config.yaml
n_layer: 20
d_model: 384
n_head: 12
n_kv_head: 4
head_dim: 32
d_mlp: 768
vocab_size: 2946
activation: "geglu"
norm: "rmsnorm"
norm_place: "pre"
norm_eps: 1e-05
positions: "rope"
rope_base: 500000.0
rope_fraction: 1.0
qk_norm: false
attn_scale: 0.177
bias: "none"
tie_embeddings: false
parallel_block: false
init: "uniform"
init_std_qkv: 0.0288
init_std_o: 0.0
init_std_up: 0.0288
init_std_down: 0.0
optimizer: "cautious_adamw"
lr: 0.00108
lr_mult_up: 0.719
beta1: 0.9
beta2: 0.98
lr_head: 0.0114
warmup_steps: 278
schedule: "wsd"
decay_fraction: 0.749
decay_shape: "linear"
final_lr_fraction: 0.0
batch_tokens: 131072
seq_len: 1024
doc_mask: true
train_tokens: 499500000
steps: 3811
dataset: "wikipedia_en"
MLP neurons of a small language model. Each row is named by its layer, matrix (gate and up: input weights) and neuron, and shows model dimensions 160-287. Each number is 50 + 10 x the weight over its row's rms, rounded and kept within 0 to 99. A neuron's up and down rows have the sign that makes its largest values positive.
Before each neuron's rows, "fires after" lists the tokens most often just before its 100 highest values on Wikipedia text that the model never trained on.

fires after: "2", "0", "-", ".", "1"
L9.gate613:47 46 51 46 37 51 67 50 55 69 50 45 57 60 35 47 64 50 40 44 40 68 76 53 59 52 52 59 66 37 47 47 39 41 54 46 44 56 62 64 53 49 42 39 48 40 67 57 38 59 37 47 39 63 64 40 56 59 41 56 30 39 45 42 45 60 46 49 51 53 47 42 68 48 37 38 47 50 59 60 35 37 51 55 69 41 53 48 51 50 36 46 47 42 43 55 57 64 49 25 48 44 51 42 54 51 47 45 45 62 55 60 50 40 66 52 30 42 38 72 53 61 64 38 39 53 55 53
L9.up613:54 45 35 59 37 60 55 56 37 39 45 47 53 45 58 34 44 56 47 72 47 62 44 61 59 48 42 54 49 50 44 57 53 42 26 57 54 40 45 65 55 53 52 40 44 57 38 61 60 47 44 36 60 43 60 40 51 32 37 45 41 37 52 54 43 59 40 47 50 60 45 49 57 40 46 49 44 56 54 67 57 42 44 51 57 54 37 44 60 57 66 52 68 52 39 40 57 54 64 48 62 50 46 51 48 59 67 48 69 41 50 56 51 51 55 69 59 68 49 68 49 55 65 62 41 64 55 38

fires after: "0", "9"
L6.gate587:59 63 60 46 40 58 23 64 40 48 44 58 53 56 64 68 64 42 64 66 58 47 54 32 55 41 57 28 63 45 34 50 58 53 48 56 60 48 45 50 44 62 54 48 63 41 58 36 40 52 46 45 68 39 77 38 58 60 49 59 57 61 53 63 41 57 63 58 48 61 35 51 46 50 31 67 28 50 50 48 58 53 36 46 53 37 32 47 42 53 59 43 58 41 43 54 57 41 39 30 53 28 57 47 44 38 28 60 39 49 37 63 38 45 39 40 45 53 50 37 58 57 65 45 62 33 45 70
L6.up587:49 60 30 52 42 67 36 60 51 56 54 56 63 52 50 45 34 47 40 36 30 58 79 43 35 30 45 46 49 40 62 41 45 49 52 42 48 35 37 61 38 47 33 57 41 39 40 51 71 44 46 68 44 60 64 37 39 50 69 55 36 48 29 51 29 68 59 57 52 38 61 50 45 53 59 42 45 59 48 46 63 50 42 41 63 56 43 40 59 51 57 59 33 58 56 51 25 67 61 50 43 52 50 57 53 63 46 56 42 55 30 49 36 39 58 53 32 58 52 40 42 64 53 65 24 44 61 62

fires after: "–", "2", "1", "8", "3", "4"
L6.gate325:60 64 59 58 43 44 47 70 60 43 51 44 43 42 42 54 70 53 60 45 68 50 44 65 59 40 34 53 43 70 35 52 45 67 61 46 62 48 62 52 65 48 60 46 31 56 65 46 38 43 43 72 38 66 45 34 53 52 60 55 46 69 44 53 49 52 52 43 36 59 41 38 51 57 52 49 50 35 30 37 45 33 40 59 40 54 32 44 67 35 44 44 59 38 49 58 47 49 47 33 57 39 44 56 48 43 63 50 38 42 43 61 44 45 48 55 50 41 46 64 37 41 41 47 49 54 45 56
L6.up325:53 59 38 45 44 51 50 51 26 30 49 46 46 44 45 44 41 48 49 38 56 42 42 52 52 50 43 47 53 51 50 54 34 48 61 50 66 59 64 71 54 57 43 40 62 50 74 68 58 37 63 63 41 57 51 52 32 52 39 41 58 50 64 46 61 69 42 41 58 43 42 40 58 46 38 41 54 49 53 29 37 43 46 41 65 45 64 45 57 55 64 48 61 50 55 59 35 53 47 53 49 40 40 53 72 41 59 49 35 55 45 56 62 46 40 61 54 55 43 66 51 53 58 69 57 59 48 49

fires after: "1", "0", "7", "9", "4"
L6.gate102:20 39 38 43 49 46 54 30 65 40 54 55 55 42 68 66 39 48 41 42 60 37 54 46 56 67 50 43 53 58 66 25 59 53 33 44 56 43 46 39 41 60 72 52 57 50 37 58 43 26 49 47 52 46 52 50 31 48 42 47 46 38 55 47 59 28 51 56 40 46 48 70 43 39 63 64 43 38 54 44 52 59 46 34 52 37 52 55 39 47 56 54 47 57 64 51 49 63 57 51 58 61 57 59 53 50 60 54 46 54 47 59 56 49 57 67 60 58 55 43 44 46 38 65 40 52 52 44
L6.up102:38 46 44 38 54 38 40 62 50 40 70 61 56 61 62 32 49 47 40 60 57 48 49 52 59 40 56 41 48 55 44 58 60 47 64 34 54 60 50 58 51 55 43 43 31 40 54 66 47 63 48 34 58 69 50 58 37 58 49 58 46 14 41 49 52 39 52 46 65 60 53 43 56 47 64 50 68 44 41 35 48 29 51 37 55 54 47 62 34 40 52 34 67 42 40 41 50 42 45 62 64 55 59 44 52 63 65 58 50 64 45 61 50 29 24 56 63 51 53 57 59 53 39 50 55 58 65 56

fires after: "0", "9", "8", "1", "7"
L7.gate355:59 39 59 61 57 53 35 61 61 50 41 56 48 42 60 55 61 57 55 61 47 59 52 51 57 62 53 57 51 47 59 51 50 53 36 43 56 69 47 47 57 72 38 55 38 49 47 54 50 63 44 57 54 58 57 67 62 55 41 61 55 46 51 51 56 40 64 61 55 54 57 54 50 51 57 47 40 49 54 48 30 63 45 68 41 41 50 36 59 43 41 55 35 57 60 48 50 37 46 44 55 43 46 49 38 60 42 50 42 65 65 57 44 50 45 51 74 38 51 38 33 41 52 40 62 54 39 49
L7.up355:42 42 57 65 39 41 47 61 64 36 51 53 46 35 70 57 54 47 46 44 53 65 55 32 43 24 42 62 26 44 45 65 55 59 63 49 33 73 50 49 53 60 42 59 60 60 34 56 30 40 46 38 45 48 61 61 53 51 43 58 48 60 49 46 33 38 34 61 63 44 44 50 42 45 37 54 43 46 54 43 40 49 48 71 50 40 58 43 67 43 50 34 57 43 48 62 46 34 55 55 66 33 49 68 38 40 50 62 52 47 64 47 49 47 60 43 60 54 41 51 43 46 56 63 71 51 29 59

fires after: "2", "-", "8", "4", "1"
L6.gate740:48 43 48 46 60 44 52 43 54 56 75 34 62 33 64 48 58 52 42 47 45 46 32 52 57 62 28 40 50 61 35 53 42 59 33 62 42 52 43 39 56 34 47 54 37 41 44 30 55 48 61 62 47 48 34 50 41 45 53 53 53 55 56 40 42 64 24 55 36 48 39 58 45 35 48 47 57 22 46 61 59 60 42 58 60 34 37 53 38 31 57 63 39 69 62 56 52 52 51 49 61 66 33 44 48 41 50 63 47 31 57 57 48 41 41 54 60 38 61 50 37 39 53 63 44 60 62 45
L6.up740:50 45 50 53 35 57 60 53 54 38 58 35 48 58 62 63 68 39 50 50 42 34 33 45 81 43 52 47 64 57 36 40 44 45 66 71 52 47 59 59 64 50 54 51 40 38 55 61 49 38 55 69 47 53 49 44 43 45 62 58 46 43 38 49 64 55 48 37 68 63 53 48 77 59 52 33 57 39 54 41 46 46 50 55 66 37 52 56 44 62 39 47 61 54 43 32 36 43 55 68 41 28 46 43 57 69 32 43 43 47 58 53 59 45 54 45 42 47 55 61 35 58 26 66 69 46 48 58

fires after: "1", "2", "0", "9", "8", "3"
L9.gate284:63 35 58 44 41 47 65 52 48 67 44 52 58 50 49 60 60 46 42 38 25 49 57 65 55 49 42 50 58 32 42 43 35 55 50 59 39 43 49 46 44 66 48 44 57 38 39 54 42 56 54 43 49 56 44 49 41 52 32 52 50 55 43 29 47 56 70 58 39 69 42 59 52 48 46 49 61 34 49 33 47 57 69 55 50 46 47 39 67 55 69 57 67 51 61 42 39 52 44 51 40 30 43 46 53 58 45 29 57 46 34 51 48 65 41 57 49 45 52 60 57 52 64 61 55 48 49 53
L9.up284:43 46 26 35 33 52 41 50 42 48 63 54 75 38 38 54 52 62 51 67 51 65 24 59 49 57 29 50 59 45 45 51 57 47 58 52 41 56 53 64 40 46 49 53 33 50 41 53 54 40 44 53 58 48 59 53 52 24 38 56 42 61 59 39 39 59 49 44 50 50 39 34 40 60 37 56 40 45 41 65 48 60 55 55 59 43 57 49 56 51 63 48 64 36 65 54 47 62 60 50 52 41 38 53 53 29 48 37 45 67 37 57 63 45 58 52 58 65 45 57 41 49 64 54 33 58 51 39

fires after: "0", "1", "9", "2", "5", "4"
L9.gate505:50 42 58 63 32 50 61 38 55 64 38 34 55 44 38 61 63 47 51 47 50 50 28 50 55 45 53 36 50 43 48 33 39 64 45 63 66 53 46 54 53 42 41 40 51 66 57 61 26 54 67 56 45 40 51 62 63 62 48 54 53 58 53 45 44 55 59 60 73 35 59 58 52 53 43 55 37 34 50 52 35 42 53 49 46 29 58 54 67 61 45 36 51 40 55 70 49 41 33 50 52 51 51 59 41 43 42 68 41 42 49 59 32 56 45 40 56 50 35 48 47 45 50 44 46 52 79 44
L9.up505:50 37 62 51 51 52 43 62 56 42 70 37 29 47 58 55 55 50 58 57 35 60 60 27 57 46 34 55 56 49 57 49 44 49 66 43 35 49 54 60 57 83 73 45 37 38 42 48 42 36 57 42 73 35 53 52 52 64 56 50 69 47 58 46 55 52 37 46 65 64 46 50 38 57 60 47 43 55 37 35 26 40 55 68 51 41 65 49 62 36 70 40 55 58 52 35 41 57 47 41 60 49 46 41 49 41 63 47 55 61 59 42 68 64 57 54 69 32 34 34 53 44 63 49 46 44 38 51

fires after: "0", "4", "1", "3", "9", "2"
L7.gate727:49 55 50 56 36 54 54 76 57 57 31 62 64 49 43 56 66 49 62 55 48 69 56 53 61 60 44 46 48 44 33 56 52 51 53 42 49 38 43 43 63 59 58 54 55 39 57 40 64 48 55 35 66 44 62 59 54 43 55 66 52 42 62 64 55 49 47 72 61 49 53 37 50 58 52 43 46 52 59 57 51 43 38 58 42 55 50 51 42 68 79 48 60 62 42 51 58 63 46 31 54 33 46 46 45 43 43 39 61 52 52 44 34 59 57 48 51 59 48 66 47 50 46 36 38 47 40 36
L7.up727:46 54 41 61 42 58 28 46 59 56 62 68 54 46 52 42 49 64 63 37 44 51 50 54 47 58 37 43 62 40 56 45 64 36 49 49 55 51 52 68 32 59 36 37 56 47 57 51 39 65 33 50 23 53 61 58 49 47 64 55 56 62 58 58 49 62 58 57 55 32 41 39 51 31 61 41 44 54 42 49 55 70 45 25 51 51 57 31 46 33 55 60 50 57 52 53 35 53 57 57 47 51 41 58 53 30 48 51 38 46 51 55 60 54 49 61 62 55 37 35 55 69 61 66 53 48 55 60

fires after: "9", "0"
L12.gate67:44 42 51 58 36 57 52 42 46 64 33 60 42 59 46 68 59 62 69 64 62 31 44 60 52 50 37 37 42 48 39 40 60 52 58 53 43 55 46 70 61 63 34 68 53 57 46 60 34 42 46 51 58 51 55 60 75 49 44 55 56 49 60 42 43 52 43 65 33 41 47 45 52 51 31 65 41 50 53 43 67 38 58 49 56 50 51 50 54 35 46 54 47 44 64 57 67 33 58 59 48 44 55 49 46 47 48 51 37 50 45 63 51 64 45 51 74 35 55 54 53 35 58 54 66 52 56 46
L12.up67:45 46 58 40 61 42 47 40 76 50 46 56 28 42 64 64 60 31 48 56 37 64 61 32 38 56 44 46 37 54 66 47 44 54 54 38 57 57 50 52 68 62 43 49 54 54 45 48 62 32 46 18 47 52 32 35 54 53 50 65 52 68 42 56 53 41 48 45 59 54 53 47 35 51 48 60 21 52 54 47 53 63 51 60 53 59 60 46 67 49 62 46 54 47 62 54 46 49 51 47 53 39 55 55 46 55 57 56 51 43 51 43 42 32 58 45 69 46 53 59 51 54 59 47 42 57 45 56

fires after: "1", "8", ":", "3", "4", "0"
L6.gate687:49 63 53 45 47 56 50 36 45 51 51 57 49 43 50 45 69 65 58 62 48 55 52 40 36 63 50 43 55 62 50 58 68 64 39 47 38 45 60 62 46 53 58 46 32 53 68 48 54 45 57 60 49 52 54 38 59 68 48 49 64 56 72 39 34 49 36 70 51 56 57 48 47 51 47 54 51 37 44 60 54 38 38 57 51 45 23 57 44 57 69 35 45 24 38 50 70 59 58 26 66 66 65 43 32 35 58 55 42 32 49 47 55 44 30 28 41 37 54 44 59 51 56 53 46 53 61 57
L6.up687:58 47 58 63 42 57 59 43 50 69 49 36 33 58 48 56 59 57 40 48 27 48 47 39 59 73 58 50 39 50 39 54 61 41 38 43 60 56 39 45 44 64 42 62 47 42 54 48 63 30 30 45 51 46 51 48 42 55 50 50 66 37 59 56 49 40 36 41 55 49 74 64 62 49 45 45 52 51 59 49 49 20 48 40 49 65 48 44 55 41 51 61 36 55 48 44 44 33 56 69 30 29 37 37 46 57 36 52 72 63 71 56 53 59 53 53 55 61 39 67 43 60 44 38 56 64 44 39

fires after: "0", "9"
L8.gate329:56 53 42 58 54 43 49 53 50 36 40 56 36 49 54 67 58 56 53 48 52 47 67 44 61 41 43 38 51 33 33 44 63 61 46 44 41 52 51 62 59 81 59 46 47 54 43 62 57 63 38 61 49 52 64 40 39 31 53 44 69 59 43 50 47 43 64 56 43 47 30 23 49 57 50 66 32 42 60 44 41 61 40 30 53 47 54 45 60 40 62 48 53 53 59 41 65 53 54 63 62 44 56 37 59 53 47 64 59 57 38 39 50 59 44 53 68 37 45 34 53 45 60 42 56 44 33 67
L8.up329:62 47 51 52 45 75 60 59 29 57 63 33 62 46 42 42 41 57 60 45 63 42 45 42 39 27 44 54 59 48 57 37 66 50 47 48 31 64 57 42 46 48 44 41 47 54 50 43 62 58 51 58 49 58 63 55 63 39 62 58 43 61 38 30 29 57 56 42 61 53 50 60 60 43 53 43 62 39 47 50 58 38 57 42 74 52 49 42 59 66 64 60 54 54 38 52 52 64 53 47 41 40 58 52 52 36 45 55 60 40 58 52 58 60 48 43 34 72 41 47 62 69 38 48 40 46 48 51